config.yaml
num_hidden_layers: 8
hidden_size: 768
num_attention_heads: 12
num_key_value_heads: 12
head_dim: 64
intermediate_size: 3072
vocab_size: 8192
hidden_act: "tanh_gelu"
norm: "layernorm"
norm_place: "pre"
norm_eps: 1e-05
positions: "learned"
qk_norm: false
attn_scale: 0.125
bias: "all"
tie_word_embeddings: true
parallel_block: false
extras: ["capped logits"]
init: "normal"
init_std_qkv: 0.0262
init_std_o: 0.00655
init_std_up: 0.0262
init_std_down: 0.00655
optimizer: "ademamix"
learning_rate: 0.000213
beta1: 0.9
weight_decay: 0.81
lr_head: 0.00891
max_grad_norm: 0.5
warmup_steps: 212
schedule: "wsd"
decay_fraction: 0.924
decay_shape: "linear"
final_lr_fraction: 0.1
batch_tokens: 131072
max_seq_len: 384
doc_mask: true
train_tokens: 795200000
max_steps: 6067
dataset: "wikipedia_en"
MLP neurons of a small language model. Each row is named by its layer, matrix (up: input weights) and neuron, and shows model dimensions 144-399. Each number is 128 + 24 x the weight over its row's rms, rounded and kept within 0 to 255. Numbers have three digits each.
After each neuron's rows, "fires on" lists the tokens most often at its 100 highest values on Wikipedia text that the model never trained on. A number after a token or word is its count.

L4.up2224:101124105118144164126103138117139128118116108167116142126151132105105114130070150141138134113162158072105164131155138095155205113076125077124138123105144141069112123098131117149138122132106151106086161119165105084130158054130126110104133088120146151167098077109113127154126141092142111142103095170132136132100138118139142160178128114158124139144090135146086148145117148163107146137173079160125135124141122158102094141103182129150122143138155126128085125159125093165142118114148095128112129091136108105119116118117179146121110109158104136112102102147083140081114105101119145106145146127132140120066173128107122145116191130164102156142206096117123154127120179128084129089147120116112101115118136137143150157102140110140132105116135113146127085119176120150140110109112111
fires on: "," 25, " A" 11, " Acc" 7, " Sport" 7, " acc" 6, ":" 4

L4.up2794:156129144181146162113141113080132159143136068121127137105108127086119135139109108135160139137129116103174137133075143126105151102118112142103110134119132137134108093123110104102098103098129110142141147117117122157130139139129105116062093131111130193144115123119147172113139117192177102128091145094109136162168103161152125120180112117145121117133124148090126131081111110149134153155143116130121145122104119136137104160144124116099169127137164106180180168167133088124121134129184115137101119160162110128127090120110086091123085152154124136175131148117096111110119141111112133108144126109152126114142161105142175120149155118177046131136135127130089150173120142127095141128099161139121116130153126130139111105143109158151179158119157095126078088135125117092128164123147114
fires on: " |" 23, "-" 20, "\n" 10, " the" 6

L4.up1968:146170105154144159163101082120127129117113093189147129132089127115162111112142144173089088144159115092166092101144127135108108130144115116097160156125118115110090137129172098106149097114135138187116093139137149154141143069126126118072120128145124139132136113102144149112114138146165060120143169165112144139140176180134107159119143102140174131145126142102144124127094139107156123100102121155086148144158132110114138138147147138135139101129123129137118122157146143123119114115134125143087125148112121140132127118097089135097126142145148137073161146097137115137125154093168118115161150137097099140135139188148110071114122162175165141152157127134077126131172142100148115105146096078108148130155118113094100128134112122128098120131135086125144096114126127102115129160130127
fires on: " the" 35, " |" 19, " at" 7, "-" 7, "\n" 6, "," 6

L4.up2056:112113084128146138102120130098173096129117127146142118094132102086097153133092144107086124097136105113141130116139132140128127112143105111132142162088148089101139124155089113211130086146114119116127130107122122134168104136157143125125110132163117146157142179148143177162121102107151138149138098129135129186110142128168133159142158114083146133078114088134114143136131138097119118127102132124119097136125117085132122149117144145136153139099116141135094148164179104171126135102109121118094152132139143152154113144148154122135134185122144162129147200143115157114095091158127146100137122118149103144111092113103167158131190102134112108142144108102155084106148126112136156125081110140100131152116158148079124176102116119122141114142138101091130104147099100137085127105175137
fires on: " Su" 28, "-" 23, " (" 12, "\n" 7, " |" 4

L4.up2071:104123132074130121118121132092161124143129142134135103099140084136077087099083132144156154128129115180115127136126139118159145135115112189157161149127118147139153105118119125129128117083135103142175101138138115125192101132107122131080126107111131173117103142146107138116150098106118120071123114172113174154145096102128149134140124116118163140088145107104151103136148158167145132158064158153169146128158177165133136118087171105134139165117108146139115134119127121097175143173138131064087088142160135104139063159140158121121122078130214130177129160135123117107137136164119135085141158140135119119151151159110075093182107126124137140133118080168112115124136115144109114114115130093149149133080119110114114144125101166110147151083108123155081154098147149121108125149172122
fires on: "-" 54, "|" 5, " 2021" 4

L4.up1558:117133118141137128137098113120158153138158172168139148126133129124143156130164100123135100118147144140137131120159124147138146142121093130159162143141135119104088155100095101166119112092114130114128135108110145150155123136124082156096125141150115124125113142097142115094139118133138081103146129173144110128131145122139123129140104105132120145133149157108135170154109133079106158104149160152115127144141107129118084176094141114083083129149119143136085103148145152111129152142125090144094134146128124095157166138147125119112119086130128130143152090123186128110149117140163133126098076127134110159163135157111149102133108104151130118124143135136138133127129153091108098099128136143141172110153113174133129116146106120150156146184146120134131124074116141146168138074123103
fires on: " (" 22, "–" 16, "\n" 14, "\n\n" 12, "|" 7, " |" 4

L4.up257:154112148121088123126117095102114062141098104103144091132088128123074110139097137125167118139097095181187166117115170151104157139132119130157124135127141105172117123138108112131127144089151087143142113160154117106112116118131128107088133092132158119149114129136141159158128092130161171136108133135121156100156118136152124127122123102099105121127133164125094096128159140121099133120080115133141126121111082141126107092137125104138137136116141159154132108102121107146150113172128136115148132139157080095121139119121125135084153124117170157139127110153174146116079104143105113091126126134111130083152154171098094136150138102130125148104134119123130131172142102145100110153092155154103115129107114137162149119134130119115150160087154100109113094094151107113128145128163120
fires on: " |" 44, "  " 6, "|" 5

L4.up1287:111117112120110081133122117159121137127145145129124103156110156099131140124133134152110078108127119139172174132137109131133132139119146107142175114163076073133155142137136129082143121119130154160177141141139140170095126112140140111097106155169138108132130125112099159146096105136143126143141106084150150132115125141093151132135129135073161125169114159122125092108092158105113114117130134134090133120104107144094054156174111085119145137168143121097100121118134146118137142157131157126205134112151116078166126146108128157145120116108135091115080146112098146135111154165162121129141146136147093141117076134133128169081145134129191158148137107137138148158116137078138161133135102127147176050152131104110100133126158112129113136143143066093203114095137133122148125121100124
fires on: " to" 29, " |" 15, " he" 10, " and" 8, " also" 7

L4.up1260:103170136093127136130155107145120108159133105099124141109149084093132066137144098129114142145183132156143122128155142152147140115128125154104141112133138127108114136112110127107081121119149135148063156120140112161150119148134144157108096102086077077111122097119092140116100134140148097116109137122130111166123091116140131194107093146115137168096103120141106132113134119114116131106135135116081146162102101145116174197139148114136134125136178154136116144123142104104112170133163109154110105106107144128136120134131111139137110098114171134139146118145147123124153132154143168103157157141140099161135109159109163130131157164135134175141157133118156142089131154121146109182163150128153140066136111143181079125127162132092110142149131119113124094114142142121122111141114067
fires on: " |" 22, "-" 16, "|" 11, " CO" 7, "The" 5

L4.up1566:094134126139098123129087097107124127107123196151136146120171132151104127134130107111117103161138116130167131123120132143145136091119161108138112157141128133143167090140145128094115148138157152129128173130093147125117123095092135083097121137161120127151139112140100092133137143136130118130111175104124136109124093186135156125092124088126130138134095142095165145121109102111125133100134149165133185147134103129177147189137096130143146141104110135108127134077151145163071129161105120135091097126140108110152115134121149161159119121149129157078151131080134137102150149129124118127182123134111110108131116174163093151135119120132153141133105132106145149158131150082118119121189107135101122106125132193130101166135132133095121131097175120098112135160157092144110167102208112
fires on: " |" 40, "|" 30, "-" 8, "\n" 6, "=" 6, "\n\n" 4

L4.up1517:155126094103124118147141138123125073159102137105149118126136105124085141133167064093125099090119171137113118112141130111153116104104124162152108131136157141146119083152145105154132141121173154109143184134115124078163111095139132143096129159118147096145164162105123140130139122129149138125099133125093174116210105132148090115161134112145142143131123125098124134108109141117111100144174103138145163121121142120140124141113118154161152094110158175131098158130135163138140173155145140159096129191117145126167107191139136090119111134131177098130110133121132139082156107122108094110134165146132146131112134128125100110150176155156094063084169116117137096117130156117162084105086107147127115129104111148213091163111135127140149115130096090146092132109131108093106158124124174
fires on: " In" 28, " in" 12, "|" 7, "In" 5, " per" 5, " |" 4

L4.up439:159132131124094110110121174130115157121133128155147127114125079074145128167100118147132098112117131130110117131081146140118101140138129105110094114118155146134126106139155125141161107118081121125061128090086055119105126100122146117117121122140149116155139121125105123120118127130119117141140101135104147130126145133126100124102079100109107173113115143069151104180120129122113117132147096117121131116150126153113134106127166120129152106182136101118103103087127147151137096117151114154124086107126121093142103133154086146178121151191152139117131178155147125109117077112138083152105116095141120084160168112099143141135107116171115171143118079127168141116149105128085125099141145132098139054142170130142157165138127116134095109130137127148149125108119137133118155124081130
fires on: "=" 32, "," 16, "3" 6, ":" 5

L4.up861:118112127153139144128097135134110116107147104072125151123113112107139117091109104104133097121081139147147087129107148143140156116096132107127118135146092102150186134106148095154127110118150117102144125169127134142095113108100137139090091091124127159147133132149159118112131129110109147115116122129117181094106130151114157146142114104139110144110122114077118124096118128135102175135134136135086113148103131158171137121105135112090152090081149119141134089115096131142121098145120108128123090120112117110135127144130097103107173124191129156091140159118151136109123096102166142156159112097165119110160109141145185103120090115134131079175133124172100155120134111109111124096145092155118127116111148109168119135128134107171130098131094139111109091075127108158113141071142089
fires on: "," 28, ":" 13, " used" 7, " by" 6, " the" 4

L4.up1436:131116120127117110135115136070133095137130171080156134131096109072098118128153137092111159095133197129126108104152137127108191125111123141140122119137125136138124123153102144123122119098138126104147130097152140128105131123125137103110143112108116120085111110145115131077154128117191113174124147140134137120157128107139105173092173106156154165086126116112123139109128155125065092154103122126104108158125125103113184154116153161130140097191127124110112108121123129114082136120154133131146104155106120147134123105136129113091118111125159107135094129137119111131150107127097113144148114132109112139114125116101117145100119099167115127146119120119133122111130112104112152135131127147114134108113093142109111180131143151123153185149092121145087116096146111149093150115166135
fires on: " |" 22, "," 15, " and" 12, "%" 12, "|" 9, "-" 8

L4.up2501:097130152105122098087150133153118122124096130156111141142084127100139121129162168121101146104136187106121126156140143087213123106106145128126126135099138139098083143115120103134109147114099145163101127098147153094117186121127118107114137140148105171149090144135116109116105134115190113160133141115160109102131097152110132130144160160126163188093065151104112119116122104097138122160153119147162170154136090132106119099112158132117145152106117139109145120128160138117129092140127127110085118138126131138116107127100168105142125141117151104134151139107089141088124153110114128130114134182090141155126120122119178115148113161116155123151147148113139125123112100101127101151116108129144113146132094133122151147151148130105117137110113112137148136117152147179107127109133119
fires on: " and" 29, "n" 12, " of" 7, " M" 6

L4.up2629:109070125080185118105122101136103159116143125131119129138111164116139097110105118144132115123129090159146112099096170095137117094126120145097169155152127129154140115082091103115149103098144157099138156105147165130166134142130163114138128153149125146153128144069103148113135111147103121157124162181131114094142140121151103176094122151112161145139169119108101151124113151109134127160086166113151147127141124088163104112115108090150125128113123131128192135121110121110130126092155082189116116163118149161170127134136078115129177144135172154124141129101146118117072156134152129123099108167126121169113113161141109110101160132170150118110113064105116163140119170178112090120127101113153149095154158122172100173090151109106105112141152097092125156134135087130141139155129132
fires on: " (" 32, " \"" 7, "died" 7, " as" 7

L4.up2561:126138118155134113126141091136163161126138129155148114116141101106170135137146099107149101122141145123147129139127162132156079109143091160122125157080179153101138135124109138107101160113135126139132153095115115141096120097086102141098098116133090167153122137133140139116134088162151111138150127133144118136158115106095126132140115151111155156111097138112122151121118109156137117161076129122171095138150117149121115155148140156121129136120092146126157122187136123124098115135129124113117141136107125125132159136083139108139117055151146135110121168141119102138152121132115128104137102137129076186136108140065121087160138156180098112146115127122140096076141135099121126067172123071105146143125153116121138141120176131102113137132111138116107111117087144151101120095129145
fires on: " \"" 34, "\"" 13, " (" 11, ":" 11, " a" 5, " A" 4

L4.up302:112116122125154111128169118128130143157112089112150133186134101113157162153139147144123149194140117156202147155122145121118129158079107122085085143091126150162108146134110086116165132136149103159110152131139073149131115063119180123164110095104152150112133128139112106110132169131118092150134194124092139142132126124126108144145151141131125091145103173104114133092099098117136130189116131137090120136130118172162120150124138110120131072098137144110129144168166167157142133135145102097130098140095098116127109159109142107146133123136130132135118138129121102106107128112136132156139158133158131142167088153145137150113126141126103146166143086116134152148143112125158109120140146087165087091137151098090105112121157116185133151144156117126117131114099094117129133163119137
fires on: " in" 44, " =" 10, " the" 6

L4.up3003:110086102184143134110156102123117126130133135154106132133079111115152148119120140118097127142087136120129099126098116136078139123110148120088170186111076113178124110151108089142144150135090119122122105155096147171152114125128150140165113120116098144077123145122081102128134100133119102123087153123100114128156160174147118146141179140166124183116116113118153156165106146131108127121131150132140109180133181149142125093103156128114172119124086117183114121067106126113119156116157103136059146172092092138124093157121116135118114091127134147142098137086145121122124146152164138101138125135109114114123116086122155085171144163128107138087113089096127159139172108120107108103086129127134117149144083127105087126142092138123135119119128176141139141127131125182131155164127148
fires on: " (" 52, "(" 12, "\n\n" 10, "-" 6, " \\" 4

L4.up675:107138107158124122128145133108108122120098079132141090087106107131162133167155125099136064164104116147154124175117178106143153135058116102128086118116114147108123141167117107135148166110143159146122123118071135147164122098051134095114137089110080117109082130134142132123111139125176144143130095153124116117112113079119146117110114088148170114116137130132107100088111140177102109165139133140111113137164126136139108165083167115142120119134114125092115129135156153141095124144143126105123111073129087172158083098129120097152133114151126137107140143129142133091106138119106119103148168119138176114171121173118112121127140118146129087112164152112077123117119146142114118122128138140122125113129106097132182151138136111103122153146112110166121115118113116137088137103116131
fires on: "=" 28, " =" 13, "ti" 9, " |" 4, "," 4

L4.up1184:130148096175070089136115133086123098139112133147135138123135098144108099122112104123105132128161109158114123133136147130149147110113115099141108108126118055107094138152147162139128104136113149139152138132165150118129155121107129102136122115134088128122081184144102117118112138152172111131138133153118132140100144119138155141141195131089102150129125103077115156106127120112139161144137117189110157183137107127122160081100107154121148152141093135158139101083104141140069121164151093106081129127116130124138123111142095144121144132134119111141117141102158117143124135155172120122161106123142125139132164089123119117176135125112122095125154107112177141144136124099114087130164108149151097090138119150148118144117110131092140109127124125106153092178137115117092192124136171
fires on: " as" 21, " –" 18, "-" 12, "|" 9, ":" 7, " a" 5

L4.up1993:127132092124139138111114135111103134166116101103120113088124148171098153110138142099121077110115134123153153108084103165103169118111127116157114114156121114097158180124140168148109132143120099119117133153109169138148127128131140122099114105110124074104108146076105142144158150139125116182157148102108154142134113102142157122143119143088112134168134129096151178136116154114131139141131118136032152181163144147121139078133163092150124106164137131116160116138122120129104171107177098144127141153126160079120111134144148141106164159173156152091115123070148115120133140156129146121161129127115076131122136120125161115117108103167148126108179154102113114112117168133115108133143134127111165101095123171160120112159099154131118145112158121136128117191145146112109113131130116
fires on: ":" 23, " |" 14, "|" 12, "D" 12, " –" 5, "." 5

L4.up132:129167147147148153112130130097102147085109129149144132118110130172087101118143192156103154059099138143135128125144127139178141144120103132122124133129131122150130141132115075112119112128153117128124126078088170112125115147148142108117143146113121120128122129145138153108111152120156074105068140172100120108102094120148126141123161120138120148120095113122149140131133109140123124128138129162149173145163153141140138112119135138146141101116176112100096112127101098140074084131136098109108157128133093117156132125093093120110129120128138114158137166129131131121111146117101112128122126136141173117150133176129121173112164130169138121149101110170086169146154161136143090123063152122114109117123093135137128134131139139143149144151116109150108098079166130139113162114136119
fires on: "-" 33, " |" 19, "," 11, "ham" 5

L4.up912:135165103135113121142115120112142078123117097144142160093164121131175105087114116148115098105145131100135127146085161122131125138075119113106090132127119121143178099118142128173156129113140095143188123132137086126129160090108128080128097109125082092130159097156092154108134103108169128157125144130152134144147123112148094119140125110133153155149135101135112155111130174159075127181158139161079101174169119115173128126125124113105159111105150119157096114118146125126122124117142099102127149154132136152137127130151133095114151113155119171132104155103124176067133144112116162132154159084154112115144141158094131136127138068127145152116136118113151112124130139109103119111125127102151147117099091153097107155103132138148149150142160130112136109105098103113130160089127106
fires on: "," 52, ";" 12, " \"" 10, "." 8, ":" 5

L4.up172:104168086118119137118127102132138036143116110141150121147145130071142121137134160117121097111138120148094095143128145131149156136148054128118164132102130100165132100141129062176131106121106111138124129156063134150095178079091153115114146087181128154134099147111096113121089075138137122129096185142135171095150148131113141092115126111114125142088093128129091128147145186117085153094156093120163135119138140119131145137108179110187166132137125097109114143134102097095068146122107110143135130170155129139149143120121137124137119093146180166119115130099120104106155088161124095117146122178104154158116148135120138157151154126155171117098136120157132115087122146136152136118120110104125140115120146148168126116123138137125105146144153143101107143106087135122099142091148111
fires on: "," 24, ":" 14, " and" 6, " \"" 5, "with" 4, " |" 4

L4.up1556:108101150134143121082114094099128110143137103149144141112136146145087135105115106094137115169121104139083111106129136135127123134103103144085123164148143100116105138126170121159126108140161122153176153110138126125107135142115119147108121132125140169136116125102115196131116131125097166125133095111135147145155122125135101098144125104119142128085086124135098124103129162098126116082123095116104153122141126163147082104106159148098122166164106162150085120103117149124126116167157178164117163135137108106132106122135142143158109125159106181115158146122123094095139137101144159186133102139136149142073118134087099138138095104141158139146139139107111146113111144149107158136121110116125166091161107130107111125105148128119160133115113092115136098134121131093120129092173123
fires on: "," 26, ")" 21, "." 20, " |" 4, ":" 4

L4.up517:105145081136073110147142072091117120158126102153149100130115114134094123099125094139133138128158143121170121178152093141103079154142170131086147168117113089149130131118131113165130122138123125135137143118133134152131167117142119135093133077102122136110120144109112106085124089108164091148133125128118134098083138120117122134121115144108164129124126080153125173135115148144149144162075114219125157151103135125103147131116132156137148117158119159140122172130108095131108142167166117127158185128130148187086099139145104118168104118169122093130158116147110151130115131166127122165151122115135171157163104086099122107131132101121187123131136143107149132135138153149148093090149113116145106120117177150146118161067142124128120155086141141142132126111103133147113180102118121
fires on: " some" 14, " in" 13, " by" 9, " many" 7, " several" 5, " a" 4

L4.up2718:131135093139113149148123151107140134101124152151139103115132104131160148136106133159123128136169127132181102145146144143102106155139124106159097127124155125180117143063154152143108131102110128112152139127147098175156118103138137104119138133138108115167148099167107139137159137137115109138123163136110158090099123133101073111132090118134159110145120153143123127088096136065128136102099102112117139173135105130142139110172156124140132131132103131137140153092142092139114149156137137073126155133086145120154125107108137095093113123166120110134159128140124170121133165096136124170134085126139111174150130107136116180126116123087179139167140101089113130116141133173126137155104179093142089118152135100130111153107119149116151166139146138156144110137085117113123142151110089
fires on: " to" 20, " as" 14, " became" 11, " was" 11, " began" 4

L4.up1848:129168138127125107125090138103125146146101131143139134152132120134127116092103094140141107124127133123122117106126159125159178157109118140146140137130121117123125098178116115161121118076178151100151133110116160146141140120135123080107137103154164128127157124144096155098132087129130097146087125109110150128164125143114077123110163114154067138123097106126146134112136155139166139089125101135149134124128124107150147148136143120140152116158174124163148135111113109123140143103096151109125144143116099125146101134095148132120118147110137080130089126134151177143119125187173138090148175143105145079145139162101109109163183121169122093114120127137080154124095108159103084123105147157131129147095098120112135131099112129138131132168138106106120063125145093120115112120143076
fires on: "\n\n" 51, "\n" 16, " |" 10

L4.up890:114125162122108152134112164108131137126109145177162158152147106109170127135127160107154104159127137101141138144143096139118128142164138127135119104145179106127134114137134140102143164135117131141109128154170143142136133111136171157103157147105138122124083128103114140157130105125142137149113094165173158112137065124114122183115161145152119144102100194119143127113127118146135068111099169146132114132132117158108139146144124117155133173098122129117113190118139136069125107106134131160141133114128135093161159128111152123114163099119135143153139149078096121142081132071123140143167103177138075143137105181086133119121136123146111125199145137140116100141136097148144073116143129158127172113117147162126136159114154137119105170124134114135132119113113118125050164101093130
fires on: " to" 26, " can" 18, " may" 16, " would" 15, " could" 8

L4.up238:106112113096094101100162090112115133095116139168131129136129139121121148136163143079125093130101148153153081103087124108157140126056129132135148132137135105130126121144138159134163171106128160132104113107170133101109186126066102120102165122148118143119109141112125111136096150103163130109105149117150093125097141160103129153134219145120162124141111162096161139119123118074053136086136135125098121152161133126121098148121189138127150108144131110106146142155157124153092168133159118157143113131165098105112109111137139113127103127103106158131133096105156133151142111126122087151099130126148090105076116168119137150116129135165154155113134151100144136138131108100123144123124121121117129127140148104117076161125113168140080176124115145099077117119152136099106102153131102
fires on: "," 47, " to" 9, " and" 9, " |" 6, " players" 4

L4.up1824:116125119116122148130082114176104140136108146115157137106140130067120117094112093120120118140147167077148098059147125112152121147137099132106090094128139092176121136146136096156174118158092125141107119103147160155113135148127119150113155115138128127120081196127076125138149061140155095162112118112139130116143160121112088099098116086151124157121111147145114117137116177151098122113126116166112151150121126160129108135107094093131153102129126162176143157096099118111093109125119129151187130108130120132084134195151126100136134151155139119115112139151153093143127096113137163114089164133116111196118120147119130112091110159170135154085109104079130147144142126185094119116121148116103114093111132130118105136096144131097137107131113114107120099098115155127103141119109126
fires on: "," 41, " by" 18, ":" 9, "." 7

L4.up2296:102113084128110083163085108091152104115143082158142133159154136127144146107107146124105137113074125141157091120180123081090142119106151128142137110122144140110112128168146130121134119127111097144140144121146092111113145112127180122155127113165173162120154152087099150137110141145132110160109095130142150105125174161127124130133184100109109121121134145126131127089121128097124123145112142159109151150162152084099157131087145107162179157182113102126136101126156078144125151135141120171169124119187139152101133138181116141183138107104127113136129117144108130160131112142153131114126134129123145135143142147157158116113130098161147095089137128096136130136150152131121106134104068154137154131126097088088100113123120119099080106085150147115127108087148129118120083162094076
fires on: " with" 39, " as" 12, " to" 10, " of" 7, " and" 6, " Despite" 4

L4.up1100:141108164145102101134144096138129085112107170137206148125098133103079114139137119126143154124125147162210147090084134121078133127122120112151105128079142109145084137095125129104121120167085129121125115113148102161119123125110160101107184151137155164109126163113093123123116147165191140117104163105108158127133134150131119159114168137108156123080110132136127100133119152091128080116158147100101157093121114135124157141145095091089112105126130136111170101143116171113072126115145099148130085126119102131103119102140130117101104158125111148155144142118130106122108116155124151108109173114092122117133096166123073121143064141105136129157091115096130167119081096095152154123134111100160137092125145096120089139168143148088173142187099129113102119131109104150086101157131139
fires on: " as" 23, " of" 15, " was" 8, " |" 6, ":" 5, "," 5

L4.up1798:110158139131106129126161128125129163135061118137104132136140107129163107109172153141099122141145188124115132097141121105136128132143102147141116139127091103183130097150121116130088140132143121226150123149104115133156164137160137110102144122125152140124108135138090092124133142115129152168097152157102114165156108125130114120138119079109095114116154155103121109109125150161119121151098130152102139084127103138126126127119121099131133125100154088120136138107146166109160127114154102179150115133123123107185100161063112155124190123150117138187141150125124090144147103138133141152077118170098151145107096126136127167140122119121139126130143153129157160104143148135114098128131112090116119155115108125104098106129120147184112138138131082090116135097121159133119129142166131
fires on: " |" 25, " of" 16, "," 12, "|" 12, " in" 10, ":" 5

L4.up336:128140143130146090140077132110140132105112118136145132107144125129128093127153115181128081099142136110159134102139127129143093142134127083114150128139120175093106131122132114116133131130111117141172117099119105132085122125162156134144122142160121123140099104152136155115126124166143126059140132141137117126110154150131116114153162138164139121127070129138139120129135149167131118131105092145103115104117091178133095111180144130136150127121060119136155128117127111129088144128151115116106128124132161141145087153104141135148109126158104080102162158106125113130134134120129152110129163182098151123139109150105129167214125130160102150141125095110111114147100116123155063123088130112101111144164148157123099152107141168177128138166093082142170106141165139132076157153140158
fires on: " or" 16, " and" 12, "s" 11, " I" 7, " of" 7, " Your" 6

L4.up2495:119125112180116131111113102110130134100145079161141159109116138114133133105165119124157125079142117098109138119167095118126117139170105129091095142112173126140120113152127144118135143155127129159107166118147123152150114137128110112088124089150121155135145079056110122095102137142106089166112124123165159113116151138132134151129116114062127110128111157156108166079139138108151141132114148134130177177125170138062136144129107108121100163099098131126135164147120154072105130139133147132123138128094084148146121133136125120136136118120144128112144161151093159104107146150167163146109148159161134152154131152155099173170109144146103108132147125130115119138121119080133114099170138134121153129145120085093133130122164170095124125102149123132144137102142148135146141121134117
fires on: " a" 89, "A" 7, "a" 4

L4.up1176:137132150119096112123154116128104114154131125090116111137100080122102175148066129127121117126082142105117138143143175127169140084109119137067099148097130151168144164094113114140111085077127144103151121107122129140143149132085108126124103134133099182130173112125102163137150139133149107103145113150099149140135133144133115106130151134117129158119144155145139143106121143139142140155095100135145113121148126127149092113146136124112155137113145118188096123145130143085081144085142138166068062164123132109098101095118108161143096171118159168132124115112145144112127125111172133065130149149139105117168118122111110117119105154123087165111153086129123153116116187120137166074138121135175133102130120170170118128137169164126140145139100121106119101115119081163106160135137111
fires on: " (" 56, " \"" 17

L4.up802:123164149147132131110107072134136139123117124103162140084109108083130122113127143097165042084139095153134111129136171095126147083084133145141146167096152093124151101150111120152141110100087102104150123128148120120095104100109121151139163129142140145161120164092137136103147137117108084163124158128146157123124139114161120117145147122139151140128189118116093150108160159091149118127109122112099146141107132127150132119109130130142126142135157099120118117117109096113120140182143145155115061107154094129111126123153149144152110102163140126165129166120116139106125146145140120134127114128116140129108108106121135119122137131098112142153115081083144126112129123117092183165093101111149126133109087119101147139110123123131139149141106125096138129122126108110088113124147132
fires on: " |" 38, " (" 7, " El" 5

L4.up2955:145154146134090103145175141099143127112128151145181128099080108084087103098116147095136073144128089120176156138130136160132129089168149108151110131084147092073124063119163101153134084131121126145130120143167155149154123128103115125150124094137049152118108148181098129117125130179139134114107126169098117105118131112096140170139117099128106136137137128103127090110164122123096140162152127129114186160133094094119147110174114111108161117109137089118152120143145187093079139140186105105124090137118147141125141115118126106113139077157130138145115133104076124113124093126135143109105145136128153142125139159129100107150137094135079089128177133079124140145121156141107109128155175123136143059137141098139107116135146131110156116142134118064111099098137139124126144149141100
fires on: " as" 20, " |" 18, " to" 17, "." 12, " at" 4

L4.up2142:120076081134117132141130120147115127123149096166127157100146126122120086110137117140147112096107132101142133139115153119133117167149115105167152108120134131135154140135156139124123169126089128151148170139137143133081132126117135149125111124164136131162105132104102130132139131132135138133131142147134177090115128120137108129140137161125122114133101152136172141129075111098110153122134113175103166094141172123147179107140135122192140120113111121107109123088170114137128139179125167123128112120143132100136059156132137097154138131137161090122130096110125094103152123099120066129106121153104131130159126120137130126138130167111156143141142127131162137141151118140141124157112118150114148117163138095125136164124147191130125128144112091087143095153148109106132130124120107
fires on: " and" 15, " through" 11, "s" 9, " as" 7, " to" 4, " from" 4

L4.up2021:158161144080141130108123127091118105147125163167141107114130117115106071117143166172161155093148141154117111106115160125114148151095154119137077139125130142158112136137131093129171146144112149129109131122158117109098114097117110107083145146136108130132095135114099155110159131116126115145118130133100147140150121134115107095145157107125088146147114110084116148101121148140126098163087103143124147128143144117116172117118113122141175107108168110164143135092103137116122099146120131129104125139151128133127104121138115149083128129124162159143104159113143153076151122111129138133134113148147166106159134141138091109145137078115135112085105119074145142145135150124136103110111085166141119067133128127120112195111116130142137106148118151119109127059139095151143100128147134
fires on: "," 44, ")" 17, " is" 10, " |" 5, " in" 4

L4.up938:101111152128097144108119127093129141146117138157158162131081108094132133135135127123155107105191127115126132098102153136094157112150149092095128141121143070158128141123174140156065107107133152118124149131111135149139145087131127102115072111203184149160159117148086147124125171144144137158089118146154136142139139096119102142072164097155166117083141108104141144138128153120099111137097104133143158137155114114164171128091139145129159118127135113133098149133111160124113117123155125144138119131159168086123102148153146113112123100178128116175122135117138129125163105104195144147112152152095132147111117131090084183115110092130134098099130163176136117124121124099149093156128120139116126090105150140144141141124124146128130145165132090116072072092127126136126117115105144
fires on: " |" 26, ":" 11, " against" 7, " by" 5, " with" 5

L4.up503:128107108099100125158109139120127111102098107158124105172128170157094109118127104099107131151119118158148138133149182140164170154142097109122147135135193110101153157150120138149207098163133141167164142116167093136094144060099113111113149134131118100156116117144102151116134158109108101145137139136116155146165100141118127110117139090160108115122109140119096110063114147159093110149092069116104143138126154164122120133091129079098150131135157111112113163133121114109124092150158124155140131126153117120111153112129145118138123131146107126146142116109088084093158123114136138120104110134158138132119116132110127158130145153142113116125140128096132124106152127127122201122118094133133180143156156151143118182100185110127110083149142136122122104099120147179100130154113114
fires on: "," 38, " |" 21, ":" 20, "m" 4, "." 4

L4.up1156:116148126143116125134140110143117124121105150175153131116118152116126129105106116122129119129171146120123141113053125189117080164126104086099120142108121106149078144134147112100103085127176126104135130099123124141060097128118156113135088112141131155146131138107143184096129128129163146133135154101112124102138141127103084124079126134101134144108107123122167131078103165109127146148114140179100158131154126118140138131100126146148157119089104125128159150128101134089069131129152115157118121135128032108128129124136115133169098098136160132127127153176123133106133099124137145111135145168103157152097127138141136116167158116152142122165125135119144151116107128110146078115118082153130136098116122115138106165113128126113158141136136139102162092125147097139129145101107175
fires on: " |" 25, "|" 18, " the" 8, " a" 7, " in" 6, ":" 6

L4.up1865:083126152116150108123123119146164128125125162138152086148147140104136134182100143134138116177137166123119093137101139123089146114098126119129142106115133142102106154162133117134150119144098138187092089112116137128168142119100139104116144133137119143115116124144163143116124137139171153116150096165077142109115120143093116120189159128115118118162164125129111138117106141121131100105112140108134106151157099139146136074150148128089104158097139092111103136106110086130130123132125112143115086120146145115193116173142139123179122147132150172113103179100095164115062157109099122125174124109108093118122137107147157082110152085098134135158162132119132112126146105137143138158173100154104154129133123112149139160103138138089105129143104132124122133154115141121110134125096077
fires on: " would" 28, " not" 10, " could" 9, " decided" 5, "," 4, " can" 4

L4.up2026:164108145128111075144103140100108095142132200142146159145120137136122129084142147130135109103165151129141111163063165120141165089106101144094111091137178105176112121099106118159136152116135122110138130134085139133159132132102104147097111081147136166139142162075126123140094119147144131142124166144114134076130165165160113110123094136103145113118111138103151126144170108124110180144120134151120170120180147143165148132155122149115142151089148115156129096126116144145119125111169094100115121161081119144095124121096111113146094156103180098114164129114149172120142174146174134090165158131112117114112096147105107116134115107195134103141134155145121106093114133062145118093144100123140117120102128153132089155119138182135106130127145130105142109075068126176153117084135131
fires on: "\n" 33, "\n\n" 27, ":" 12, " of" 6, " (" 4, "|" 4